From a checkpoint of a small transformer trained on Wikipedia.
Architecture: RMSNorm before each block, rotary positions, no biases in attention or MLP, untied embeddings.
MLP neurons of a small language model. Each row is named by its layer, matrix (gate and up: input weights; down: output weights) and neuron, and shows model dimensions 192-319. Each number is 200 + 30 x the weight over its row's rms, rounded and kept within 0 to 999. A neuron's up and down rows have the sign that makes its largest values positive.
After each neuron's rows, "fires on" lists the tokens most often at its 100 highest values on Wikipedia text that the model never trained on. A number after a token or word is its count.

L2.gate733,200,161,222,173,177,137,241,210,218,222,216,232,217,178,217,209,195,239,147,195,250,177,190,164,144,190,167,180,262,201,233,202,229,202,220,142,205,190,188,169,186,211,190,197,202,116,210,245,205,209,208,221,243,196,170,164,227,181,192,194,236,233,147,182,167,178,170,216,181,144,224,172,223,181,151,170,208,223,242,149,217,167,219,182,242,161,219,222,162,167,178,179,235,187,195,293,200,193,225,197,210,210,137,209,231,207,194,197,203,195,207,161,167,210,204,218,236,224,201,161,195,200,119,260,196,192,192,247
L2.up733,249,167,190,216,213,228,256,204,208,230,180,198,174,210,178,160,237,163,196,201,193,159,206,226,233,217,194,248,209,165,186,206,163,165,219,187,146,191,177,219,238,241,170,189,134,208,185,155,126,225,184,195,231,236,216,223,169,249,158,171,186,182,141,211,205,231,225,185,259,162,194,239,194,168,136,256,214,245,172,200,203,229,192,197,193,179,169,220,175,177,212,231,163,199,180,155,191,211,204,236,151,127,225,250,216,190,182,238,189,197,180,186,229,205,195,199,175,206,181,211,188,195,202,186,108,185,172,183
L2.down733,159,226,182,187,239,149,146,202,180,213,214,231,199,264,177,189,199,171,169,238,208,198,171,156,121,222,208,249,235,159,205,202,189,234,215,220,182,203,191,174,199,161,190,211,214,191,226,208,183,252,144,198,207,212,169,172,213,145,152,162,198,154,168,181,213,196,182,205,181,225,265,170,173,233,224,223,207,188,221,141,228,208,179,174,165,176,145,230,153,147,208,212,224,207,207,214,215,275,151,230,214,143,274,206,184,244,210,155,254,220,184,199,216,244,230,217,127,212,239,156,189,158,202,229,168,216,211,200
fires on: "ad" 35, "ag" 17, "ak" 12, "ent" 7, "us" 6, "ated" 6

L2.gate479,214,196,212,218,229,209,206,223,221,188,180,208,154,175,213,235,180,157,218,176,218,191,250,183,204,177,196,202,210,191,197,186,251,250,165,139,201,165,209,209,178,197,217,239,268,206,232,210,183,240,216,218,172,221,189,222,210,230,219,204,230,153,179,180,205,174,219,201,301,206,243,241,251,183,210,270,199,236,223,192,151,231,213,183,208,243,205,186,232,239,212,199,255,236,201,202,175,237,188,126,245,220,213,198,214,207,193,229,187,221,234,227,236,197,199,249,173,174,99,232,245,253,171,213,226,149,146,242
L2.up479,210,217,213,225,190,261,198,232,270,186,212,188,182,147,214,267,195,191,249,192,210,150,212,226,204,161,218,199,203,179,206,204,216,220,148,191,153,176,181,183,204,125,198,237,222,225,178,195,233,202,232,211,231,170,206,234,190,168,210,194,166,168,209,150,210,194,196,179,194,196,232,211,202,141,231,261,216,237,274,171,155,225,170,191,202,246,215,200,243,212,199,221,201,198,201,217,177,230,218,165,202,168,216,224,176,216,205,207,212,202,182,124,191,237,145,230,278,187,156,211,249,238,219,206,263,166,182,228
L2.down479,216,223,231,134,234,175,227,179,192,218,154,229,253,188,254,179,184,192,159,201,240,216,240,210,216,147,226,197,186,186,187,221,212,144,166,178,250,192,173,183,157,209,214,220,255,245,176,205,271,213,137,198,213,180,240,177,180,221,220,140,136,237,232,178,199,169,190,153,231,204,261,221,109,140,186,232,190,180,213,234,231,207,125,206,207,230,149,189,181,173,184,175,199,184,204,184,221,210,210,214,202,191,192,171,185,171,198,211,181,247,182,210,227,225,199,220,247,244,170,145,189,182,197,216,209,195,199,216
fires on: "y" 24, "es" 11, "i" 11, "ack" 10, "ord" 8, " mark" 4

L3.gate223,147,211,218,186,244,239,218,172,213,173,194,168,221,234,221,196,201,198,149,205,204,202,197,204,122,219,203,176,164,206,218,172,193,243,224,154,197,191,232,196,217,246,245,206,221,140,233,191,197,196,252,201,242,185,131,197,246,228,205,260,190,212,215,168,172,230,227,182,224,198,215,152,200,198,174,207,205,179,247,226,175,243,223,214,183,179,172,173,216,223,201,171,188,213,235,202,182,189,224,150,224,202,174,202,176,168,241,210,229,162,244,188,188,208,202,220,154,175,199,212,235,150,234,242,171,207,208,208
L3.up223,191,245,191,233,219,212,206,200,151,204,173,225,215,194,222,192,178,182,231,165,189,220,216,159,205,202,265,181,241,195,164,179,172,207,141,200,176,204,178,215,237,242,192,212,182,179,227,176,197,142,175,210,178,238,246,216,250,143,197,140,207,174,185,196,227,225,217,214,217,162,197,229,219,208,180,183,219,217,216,145,177,195,214,232,212,198,225,218,174,143,173,186,208,213,238,209,170,185,174,210,263,242,167,223,220,249,235,163,203,200,247,155,221,235,209,242,233,191,208,199,225,173,205,187,227,167,129,208
L3.down223,181,211,199,168,205,196,182,185,222,160,182,236,209,198,160,204,158,209,183,255,173,179,181,216,233,168,205,191,227,176,289,215,140,246,226,256,251,227,178,197,190,196,200,143,248,234,157,196,189,167,161,169,220,207,216,170,230,178,228,263,258,200,176,198,209,165,232,176,215,230,163,190,215,216,231,236,223,220,242,216,191,212,199,215,203,213,144,224,227,271,188,151,237,242,210,180,213,178,180,231,209,235,177,149,207,175,164,172,181,205,153,190,242,145,196,198,204,205,177,182,194,187,240,188,164,207,212,199
fires on: "ell" 18, "and" 14, "ow" 7, "ig" 6, "urn" 5

L5.gate268,213,210,161,111,173,166,203,196,170,189,182,190,182,173,216,222,185,177,207,221,196,192,208,198,224,208,195,222,202,182,260,159,153,181,200,222,221,198,169,222,219,205,195,232,207,161,217,239,140,215,249,259,170,184,209,245,191,187,262,247,193,228,190,201,234,248,242,201,181,144,168,204,217,228,172,141,177,228,191,213,232,194,196,236,174,160,196,179,230,227,190,209,208,206,199,219,193,194,260,166,184,202,214,161,138,209,122,208,195,264,178,204,198,200,216,196,201,217,180,100,215,172,244,161,179,242,255,172
L5.up268,185,162,190,201,147,154,230,178,215,215,238,240,200,202,230,237,220,175,174,188,182,184,210,240,197,187,199,190,225,277,150,156,153,178,182,183,225,207,209,207,201,196,194,252,241,215,187,258,247,185,196,234,207,208,204,186,181,169,170,234,201,233,197,155,200,221,262,220,229,207,209,223,222,193,174,208,194,194,194,178,161,171,152,204,225,229,247,218,234,224,185,195,211,180,185,212,197,210,228,197,195,231,205,203,248,197,170,217,175,261,160,208,213,220,217,214,229,266,215,208,197,197,196,203,209,197,234,139
L5.down268,223,161,194,233,187,205,176,159,182,183,251,177,169,158,220,201,154,234,197,199,164,191,234,116,213,217,203,164,183,249,237,227,183,238,217,302,227,209,176,202,168,212,153,218,237,188,159,244,272,188,244,162,194,253,242,193,205,243,188,224,182,227,257,172,212,222,121,185,231,209,224,215,174,218,198,152,153,250,249,168,214,217,226,194,243,189,154,175,239,243,247,135,208,223,240,198,250,224,229,202,187,178,210,180,215,199,201,206,220,183,201,204,200,158,213,186,193,183,163,185,204,191,199,237,195,164,189,194
fires on: "l" 37, "th" 20, "z" 7, "h" 6, " the" 5

L3.gate262,231,173,200,216,220,149,225,184,248,243,212,169,181,194,214,226,176,228,163,133,203,213,152,210,253,156,194,185,151,203,202,185,230,240,192,210,181,165,213,253,234,162,195,157,233,174,199,174,189,243,230,227,251,196,194,172,179,162,258,206,159,196,172,210,224,247,226,210,223,231,155,151,206,254,171,191,202,234,218,237,204,162,215,242,172,195,244,199,249,191,257,212,211,239,216,186,208,174,273,170,199,239,238,186,154,154,184,183,184,236,186,192,204,164,206,201,190,214,151,207,165,255,177,208,211,190,234,200
L3.up262,194,222,200,160,161,124,200,156,222,248,223,201,217,184,165,156,218,205,164,200,185,126,172,197,246,189,190,156,178,170,245,208,191,184,216,207,224,216,161,201,210,230,164,217,194,188,229,225,231,201,209,223,243,226,155,185,219,171,229,230,199,239,208,176,224,177,199,268,234,186,198,209,200,217,225,170,194,217,223,192,189,168,172,182,192,200,198,241,215,216,180,179,233,231,186,208,229,200,231,192,190,231,215,151,221,243,234,225,177,154,160,209,210,193,209,221,228,192,143,198,175,177,231,251,225,255,203,222
L3.down262,227,236,190,149,180,193,160,189,142,191,167,218,174,214,231,235,184,230,224,192,236,225,211,195,212,270,150,254,219,174,189,212,203,155,224,182,203,247,215,207,205,192,229,213,197,218,184,211,251,194,235,116,189,210,206,229,152,160,219,170,172,188,233,219,193,215,188,170,160,130,206,178,221,203,221,214,176,210,158,196,198,191,268,243,234,222,158,204,153,171,273,173,181,195,162,190,238,165,216,183,197,198,214,221,165,194,243,200,241,239,254,182,195,249,256,188,182,241,178,138,204,200,136,230,228,236,240,177
fires on: "h" 40, "l" 35, "out" 7

L2.gate1191,197,198,172,187,214,183,206,175,275,126,201,190,194,157,182,246,203,193,158,172,197,208,220,227,172,170,235,219,240,184,222,221,228,191,186,197,253,154,167,176,170,165,216,173,233,292,227,197,239,206,210,162,172,169,198,221,165,179,156,241,212,218,190,207,169,188,196,213,245,200,193,175,249,225,220,198,250,220,245,233,245,181,229,237,192,247,180,189,203,218,196,225,205,200,178,172,255,195,195,173,207,182,138,154,169,243,182,234,129,197,194,257,220,237,170,157,187,197,229,242,200,228,225,206,168,247,234,167
L2.up1191,209,174,190,222,163,207,175,221,224,192,166,214,215,207,209,186,228,132,205,199,179,223,159,174,191,176,192,178,195,120,189,237,231,176,182,180,209,263,231,143,242,238,202,222,143,273,175,250,202,245,186,199,227,198,191,216,182,159,172,231,229,240,200,211,206,206,216,167,170,189,274,195,130,204,227,194,217,223,216,262,220,179,127,163,228,192,271,212,162,242,183,170,183,188,219,228,243,222,229,193,190,171,208,198,191,213,146,186,246,211,182,199,191,196,206,149,246,142,153,211,160,227,212,193,228,255,216,199
L2.down1191,198,202,234,209,293,210,216,189,188,235,166,172,177,212,141,225,165,174,195,193,203,197,237,238,190,163,227,262,246,227,217,182,201,265,207,202,218,194,203,200,207,210,166,137,209,196,212,180,195,214,150,184,223,194,178,186,212,202,203,161,192,145,182,213,170,166,199,214,192,226,173,145,269,263,179,214,200,150,199,136,226,190,227,242,157,197,174,196,206,124,223,218,218,204,153,222,191,192,206,232,177,158,210,169,266,214,244,241,208,186,226,168,202,223,146,244,261,212,213,160,236,173,143,241,195,241,195,207
fires on: "ative" 13, "ependent" 11, "te" 11, " •" 11, " United" 9, "andid" 5

L5.gate587,133,173,176,199,198,229,251,201,195,149,183,171,210,201,183,195,225,163,191,198,183,211,181,226,223,193,192,152,239,233,158,195,240,202,217,170,164,243,219,221,182,203,227,164,168,189,225,206,189,219,218,192,186,244,230,206,190,217,176,214,201,208,146,191,133,185,161,180,235,254,192,140,207,190,132,188,229,142,207,166,237,202,194,202,212,219,182,178,144,226,177,202,246,216,176,187,213,194,236,296,216,258,185,160,153,219,193,190,190,193,167,188,207,214,202,130,223,204,154,174,196,194,219,204,212,213,232,213
L5.up587,191,228,151,168,161,152,175,189,200,213,195,179,195,221,162,202,214,169,164,219,240,187,205,286,217,212,173,195,158,246,146,240,207,183,255,186,139,203,204,194,137,256,202,171,256,186,195,181,235,186,197,225,227,210,179,216,184,200,261,205,185,177,190,202,204,190,195,160,178,183,194,205,194,179,249,196,159,193,181,180,132,195,180,188,225,203,224,176,184,176,230,215,168,219,233,219,260,199,220,174,217,190,202,208,209,207,221,193,208,164,190,201,173,187,200,190,174,177,202,157,214,226,239,249,221,234,226,229
L5.down587,189,201,166,171,189,235,210,226,172,142,168,227,186,255,171,210,198,242,259,210,191,152,183,177,179,149,256,152,144,183,250,164,162,149,192,198,186,197,180,231,253,168,254,185,184,253,178,189,224,155,210,201,196,175,181,248,247,205,182,174,230,221,201,239,205,207,217,209,184,199,195,237,216,148,186,192,217,186,258,232,242,213,264,160,187,189,169,191,197,222,223,196,262,180,222,203,196,185,166,211,150,175,172,191,176,165,130,157,264,178,272,198,225,245,158,223,225,198,246,256,246,177,177,178,209,205,203,172
fires on: " under" 26, " for" 23, " in" 18, " at" 8

L3.gate494,213,244,191,235,193,129,185,180,233,196,153,196,223,211,237,222,180,162,177,223,235,222,195,197,194,255,172,216,222,235,206,207,183,202,152,201,143,152,212,157,219,218,179,203,148,153,201,213,190,227,223,211,195,171,161,220,210,189,224,204,175,219,210,208,194,248,210,214,235,197,204,241,167,215,210,194,215,206,207,242,191,175,176,176,179,238,229,195,203,191,215,211,233,191,222,236,170,255,205,167,165,177,211,193,194,182,255,210,214,207,235,189,156,187,200,156,211,220,193,212,184,217,176,177,219,204,200,203
L3.up494,212,183,166,187,239,277,165,250,186,180,160,179,204,172,186,248,224,223,179,210,257,141,202,193,188,228,149,227,224,219,190,233,200,168,203,189,209,199,163,174,226,194,176,200,152,168,214,201,162,161,225,209,246,219,183,180,164,160,193,223,182,208,139,220,182,229,213,169,204,166,211,168,197,158,179,242,167,243,192,188,172,206,182,209,249,206,206,168,236,248,218,227,183,181,201,196,130,243,191,244,141,213,209,260,184,175,191,242,210,197,132,276,190,212,201,206,245,223,232,226,190,222,210,177,196,270,224,210
L3.down494,204,204,227,210,181,205,220,249,245,185,173,215,214,209,148,201,197,225,209,230,225,200,176,152,131,224,166,159,208,216,248,239,198,227,147,177,215,217,201,196,236,172,173,226,172,230,199,257,230,185,212,206,207,243,213,181,208,217,220,181,274,216,195,170,220,219,231,269,238,183,211,132,234,157,175,270,193,218,180,151,233,206,192,144,195,201,182,233,193,205,209,190,204,159,200,183,212,188,236,230,258,204,207,218,180,183,168,130,192,169,173,215,229,192,201,220,146,223,195,169,209,147,197,233,180,172,171,184
fires on: "ad" 36, "ent" 14, "ar" 13, "ast" 11, "ic" 11, "out" 4